{"intermediate_size": 768, "norm_place": "pre", "positions": "alibi", "bias": "none", "optimizer": "muon_variant", "doc_mask": true}
MLP neurons of a small language model. Each row is named by its layer, matrix (gate and up: input weights; down: output weights) and neuron, and shows model dimensions 0-191. Each number is 128 + 32 x the weight over its row's rms, rounded and kept within 0 to 255. Numbers have three digits each. A neuron's up and down rows have the sign that makes its largest values positive.
Before each neuron's rows, "fires in" lists the words (lower case) most often at its 100 highest values on Wikipedia text that the model never trained on; "fires on" lists the tokens most often at its 100 highest values on Wikipedia text that the model never trained on.

fires in: "following", "during", "of", "announced", "under", "stated"
fires on: "following ", "during ", "of ", "announced ", "under ", "stated "
L6.gate279:108073146111125057153119162164149113093122081117112193140136174138102131175075120114127114127087166154187182067162131168085108144112145134168130168089058098124090096152101131081121124085132132076190165105104168116124085165078122140130178143114079116126102110086169116144100132137106122161096089115144101179094128115164105160121189131129173128151139113180157132143163134190150100138171149095092177124161110075125118190094125154109117165154099140168124205140066112105164121094192149107144168138181140123118137133147201118052135161100152122109092182126153124127164106158196142137
L6.up279:126120095125089113125115153072079130153156117131067169154127160103085125132151171161165147116137136191160087104051116139080175119134096136085106154131158129109143146126132150101184160092141174162090129173095094152120114140162146115116157129105141119112146128173073093129120181177154170163183097098130135142166140174120141155140104139156150094126065199153132066068134160146142108117214054109114065072138190114115108121078109120182165130150142174111115143079156151102129162135133086112123200075118121119123122156087129105148133192117130109081067142124139167191186150135154102090
L6.down279:153125124130156113146145037125116135157158143146160109110111110091168185104108109114156145130145144163092212123103172111123125122116136179117069118158080112105149061092177081089081100099141089111150161158135091104118118208090120134108150102163100110117173145127153075089112166196055158115143147079142151163102079159122114098105140105188129087082145064201145151127105153114133129167129079137096097156149072071117127184144138152149083161141176158190078141109156112112177127173156138121124157164136153130127108160110117144120116106111172114067119097180161112161187130141083103096

fires in: "during", "under", "sq", "by"
fires on: "during ", "under ", "sq ", "by "
L3.gate276:150081166080092097155121121125102097147125153138088155119143098117135178165135109143070156119147109173087101057152112111159076183119185119079097131113093149163133161132147119131128173078135206110159155148135131130138134157108078125166170145116170075177090159070188123164141121197144116107150067137138116188149117163143171092115104144079112159143125088136098102107071129155153112186135128133157081090142091134102183143124050157216139122128138187108116116150091092180121097098172102110059201102162125153085132141209135138111123133129122096119116152144075141115111111147132143119
L3.up276:150174074151137089069142071114145088133122085166126113108224134105102167110156109137138190120121124111131097129156137132129163137148191184101174141097118144120123161115149162109149116091117130167100124112138167127116153086107095111098155081069162143161142131157143113145119149113107126154191137122101176088117072162136183125144098146169141120115083111097130098179131167103090142101137076156091122140154168124161142103126124117168142081141103146105189236118061117085157180116162103027107136099165103112114117130185147142112068108125083151171096127178127184180088095132179109105
L3.down276:093088117126122069107124066104071112177061125130155083109113153166122132151057147105138104101170097186116128078106131129100075074062094103072129088094172102130147107124205155148155121131136158107153160189123179156120151143165130129134119156156101047091163177134150100149104142174111123111165135119084098160148146152089124086158149138122133124156145137090152171147196201113130126108136127094109127104175091149107161134203137114138096090141157150128183083136143109125125091157142162133103101137098189121152168126122152156180173117100142112103153149135134124170086114107129182019

fires in: "of", "aged"
fires on: "of ", "aged ", "s ", "2 "
L3.gate657:142147111078126089160144184130145172127130168109083142083138121166093062122184106198151116141156141086091114120116107153136090082080096090152146101100107146118219091102130172159152100029083127126163165207154132108110137142124115071088158155126155103109082057173147107111118148141147177107125215116108105126120158114189159140165095096151123072111175152157159086121147156096147129097137144141121057172124114120108152137171128167183129117100146185157102125125195117112110165158041156090141119124069168130129156152129149138129091135096119119099147125129159116110085127122133109117
L3.up657:148117099102139149137132136141134128160105198119131162109120109113053073106116111127198092138141191134128136137056114173109174064139105117202094158146087146151126091136114091203138082162113110162136071128149129176141149088064163081071131077139109123109058115151143114125153094159158128147108156083156120169105171108087141176196134102151092063122128170183175140120098140180144134141085107166128111083161131128146198122108132130231139089132114110122072126149132124135105108162148168140114079125120061160130139165138128126130095134127116101164120103170123106145162168114166165079
L3.down657:121087131097102161128124090095103176183115088142090120111144159162083063153103186089151166143089118081083096128043101171167148110130096107138121182092124102086132106137087080145165105121161153128112164140143159166141162141157113095193096156097143085107128126126121183127119172184175203154079179096106184136127120141103103138165098152122100094180105120087153121175170107192153128126072095145196141157091120086110146176133151092108131044104163095144083153157148140078072149208142127122101117151146107100133138185070106132103132112101152116150118109149131152131086143140108117125

fires in: "high", "red", "big", "redbird", "blue", "total"
fires on: "High ", "high ", "Red", "Red ", "Big ", "Mi"
L2.gate239:033105108152197162121164096130128098125118139134144146158119077154197128143138116088160119104112104110096094150109118131073159105137172112150083092131159139110159084136192119124121120101088079098112143157051085092125124158136156141123179068110136109132085095150057127108099146099155145181113115144144122136069117121086138129145088123127132151084069127199160101131087078103114088112091082114170137148121103054169135131139170182181116115110053135122075203166137164157160116176126099135143170094153115185097154122130137147078176112087088134163133140120133188099112115142153098083
L2.up239:070148105135168148165149132173126127127111083142108153157185125181199097169182142088090154070152110085140150127150096135069055119158154114141115155167088155105111074106138118175128102087106176125072114110086109107116112140080136122088127109071110119121079096071114085132107158117155195217144148086128102083108154197148121093137105117117117104132123122181122098138165123104151133185112137180139138122104115128148137116095115119183098095115108145124185146131134122172109100120152040123151131038082126122184174159199148088127080117135124179140127119182131127148110114112186129128
L2.down239:121191130163092140092057104114197109193135089126102100194091143099104128140131137096160158162116120160215157094113117160108023135083139125118112113171065124113154063118159141144125137072155203131142125162124083113119102084152108138103135140048077096168064072127086087157091132140118146156151134144128138108137183142133141138145143100086172140153124164143165090099141145165138153169093136111116151108132126106079164133133107133151150138141163129114156125168141103144110098055144079087165181098094187084083161106136160160180105153138152158113115129148174151148081111081122122148

fires in: "for", "made", "all", "only", "contract", "with"
fires on: "for ", "made ", "all ", "only ", "contr", "All"
L5.gate421:094111125090134136092122164166134089175113068188142146104118123062130118095168147085117097117107160123118118118126090104143092117125180129114131102049127164121117100106054112102176166065170107126117139127092139176123114188110157186148075124108100145157144118125103180148115070137102153145148134047112132151145093128169103095085139109136114112072183214202183163096155120155113145150097131099115161175128079103089156143148154158063123119149113153129137117075100059158176082105180152196099125133134121130127142128182149167128096122150131084161132133152113176121167191106135085110
L5.up421:112150122138152141099155174123131083092126108179160127185081091119117142076170103115137071037084166127155111074128111117099088157110127139114152125112127146169114161116090118090168095120183102175101101106096101149164153123090109191103113110113116150133172102145155145155141081121058160183069123094112121147129082161197117100097178149120141105085152177121160160148100108120102131125075140069186149138141142142090150149180123150147097121098083208178177096171151133149152121146173154208106107112105073111063079128139164170107136153156124128133132147117095166141150166068087134094
L5.down421:056123139189111169129164182122152152169152081128125167096146174158123134119145095081129146091076130130200119087135133132156100155137119150150136055132079148129146179119120146133209085084111157184116112112112102157114123107093119109106106030137172108129059120086223110156130146160151115137194101132142211164113142150152136125141096086132096129090136063117090121150116158129094153100137134078110207110095172137098139141105138132098199121129093126114116130106158118105150094148097163132156130158140131091110162106171127134109120106172162101096094184082131117159195108092157118084

fires in: "all", "out", "only", "up", "overall", "over"
fires on: "all ", "out ", "only ", "up ", "out", "over "
L4.gate698:129155119154110136082140097112098067119180123135150136124126111104165071063098109099089178152117135129149101115125090167147131097117192133168163111129145113180141102183119088121155133066178116163112140130047099128115130135150088132115174107116121122108151103114114187068127164157146213117097132130118183135129142155131141131181169138187152078116087153172124181154138133069168049156056097116068102044109115102133171118190092198112102122143122143154116105104130155142142073130147097178176166072101161159103124154157142124105144169099122068130140130098101152132141132125176087119
L4.up698:070098135153077154077202095147116123110115122109098189129092158114146112127097081098146144053142120110140112158098085170080147139123181107149133081139109092140106146143155087106124108080122067103133105095096138117091062121134084136049128186137134170150057098146168187105137161121107189127152146105174155102187154114085177181114114124149119087095195173131173131113108090106058135130132085138153146138152114160145151100137140090128082099123159133107146138138176204140105043087125060159153105117095151136191105116160118137131137122120152116098133104128077172120141121073128115137
L4.down698:186120176166108136071148122072118100084146125117138184145117110096111122089083163111082069141100127090135136073171115144090116159069159143155160139119086144191138078174191155097163157063166141106119171106093133155114120122159070144106118097143123107118097154069106150139126139148128168096130167183135146125125143173116108153188182111145137138137100123114078130174175144157089055144086172126119102090104077106108081137096128176111133153111203147138122127130084155158069083145116114108171137161132158140115107180151167132137127208086117106118137081070115183200086105123124144144

fires in: "of", "champions"
fires on: "of ", "Champion"
L2.gate718:115102114153132100126153198107115160148153118079156144025108204147096077116078104143149113148120133069094125117135096161090102132080126122132096138176148077092152199134112118130181135114120143175103105150127083084123170072133115114099102096140088070139108171149126093122150196122140158120091157073099112151104114099196171089169152143162144180109070175161181077095170217105112113107129114151138163149130136130120139072144178136084119106130154155118113119124129140117132063094089133073123152208109121157124125167140112134070112104095122083087118116080123099179109145148149128139
L2.up718:131131097099130209145058132163103055142130173119116156134110112076167183059113157110104133100127152150156129159136170123160141101119140091107108099067099139121098109140085082111100164143106111138113108175163133161172162107121167109175123116154090189086109092145134179104131101145144163181113154119168157059114116122078151125128181158135108068147131119180123132144119112123111105103183104072113096079117155158094124194160175076178120134098103133100142094095087127131094140105183142151130050105112073148111182126170131089123164184158053100085081119128121123136149139132194155163
L2.down718:105170159143087134141134142128131110165199115098082124144121097138096110126128116127122108153061069105121116168047173180136128120160099173146155145085145058149126064131134128112114075080096133156172187121172158182133113102223124166184070144132143125133136079093131095107191164125128168139117116102108134135138116136096102105149114151035100091167113124094135141149134191106129112127131101137130128152160144154040130141106134142181175117086153102137121105163139097157111153101115102191123077135071104155094165176159141146073182062099140102110138188158144158124138107100111164140

fires in: "is", "was", "been", "be"
fires on: "is ", "was ", "been ", "be "
L4.gate288:093188169093162150086163166106117132110085152169121116077126106100183105095129052075101116116146116158116071151104081081141152069090180095119161131113119153085143108165139092090140157164133149150191157097106117111152118108114102096074123172112103178038145111148097170184101109137125101188150117108171102133112169136068128124148092157131139145158148155098082100128102163144216134121108128109109110114113165116099118168120102095138117124127160141199130112085165168093165146146084134129154146085104111116100101114155152169128154048160150137096152138074144113051152182080177142115
L4.up288:091181142109135174116153095174105130077174197127103072078138168112093090088146087103123139108123105142119082168068136090115107135164096118086169155136109107091132138127129147092179088123146154163121093136092094105187172164114121093154122132113177120049106108133098087119087121113129195140149176091151098109155148102089176140107145079124171161163088066125164148088171170191187128097132123125141096093153142152191045117127106084120112157117133138129097125148091150054138157124159128132151159162062113080084139096170160130127182081098184130125149142127167078151123127133166129138
L4.down288:127194137094132149126101112132068168120142115141143068098139091109135095100136174076122133152151148184128117126132131123159151108114157116147082153120170140074111127106083130151039105147072178106143159143122148098151118100000134147145130181138138098151085145134123050167130200135170098087111116097156097164121106091153083110159155155142152135147161140127130157106107092167160060146181069133152147165112144146082121134098163117088147115119146137112162161045133083139098171142087107141099117149148151114190147224129114115131101134114115120075101136122126168113169157107178147182

fires in: "of"
fires on: "of ", "f "
L3.gate117:074147117111111166127150094195107191173123132084127117114085157109122049171114158091220101091147121095109166136094104135078151189169133139081150163156110128138178135116119150170140103106104129174099184126147178151119102146098125138100091162123149134070116146124103141104118110128155113121122161065109121120137055089139171117058129120140125126166088197159182073147194096072168065119164122159118128103117164127123168160114184104158089092120080133179149093118099077116144170101154153127144141083116150159191129109137111108111173170153177129109113151113095129114067182103113133142
L3.up117:144131135087147125117188109100101119103150152127128191099100116087128108158147168148120102129175171142122134128116142132118149124178135136095111160235101114131115124134088106123148151084119114144143145117132133156204153141188089131141102153127065123089147132148095111087094155147142137158100167129122128116193117127198121133126126081189103102104109155107148109066207182163131142080094126091139151092068219178134064162195168078169128080099057046134118107138105161161075128090175150124157068109109110165127115120131144161114147168142090135115137106121159162101112114145145090073
L3.down117:126113170148136144090158171148094153078095141164092141099133144156125129146140103179076131131165100121076144083171104124165112147144128130185136088147171091188122123134146140143096166116137107100111144097158072198133101184095092176176175097148165120141130108143099138133123105159157113133103158139115090186101153100122133136143110161095125115131128070094053122065123093157082206094134080137168166091106112161101077123150104124203110134138138062101101180137216072160120154108093099168132155160144136124108112155132126158104125080107109056058178127156140081080155103176123094138

fires in: "be", "found", "those", "were", "been", "get"
fires on: "be ", "found ", "those ", "were ", "been "
L3.gate323:089165123137143117103151092126175145112145150164073125081087114136175060156171116116055164096090094121175142132070141099162180142173200161119153126068128179131171136121106147083129121111144165071155153109145097149088154121156140099162151080133120096121131112114133133175086134112119115087106145138101147112097125065180123116166122148173141181145171163136092115093091107106140180089106140168148144154153131146135079174131160110114178069105148121149094125152149105121163193122075087117114173197112152116158164061148086139102137131121151072152144095028084098150106156191126110115
L3.up323:169129122133142066134063164098155129117036138122162138100121179079110138133151138102122159173143102119192107139140142111104068153173088045107148112110122146159076093126148142130151137097119098157110108094231136080180168091100153132118097106104081160190095145147111078122129167117129110107110149163113153106123147120160138096070127172206178144158132155114169144109162127188149110158103154143107129081106081140130058101158116095119131148114150062153110160102102121114156144146121100171121141146109159158050110171128222114135126106129138100110100133188141075140126097154163152162
L3.down323:211159153149126171093120118140104142148089117094136112183129102061132161094118114082180161132164109135092104144153083157131093136117124096136152052094163108145086155166126162105165112079195037141135112116197113022149127136130173135117152138158112124152140152195104121116141136166137103121080093152155110134120161109127141068090122124130130092192075136090117109124159188098129092133064142101142132111158096141171045148121147090119127134164096125145171169074136140098159044115110106123132085103118155147092131160103102119171152112109146115125175100140164103121132190193142136133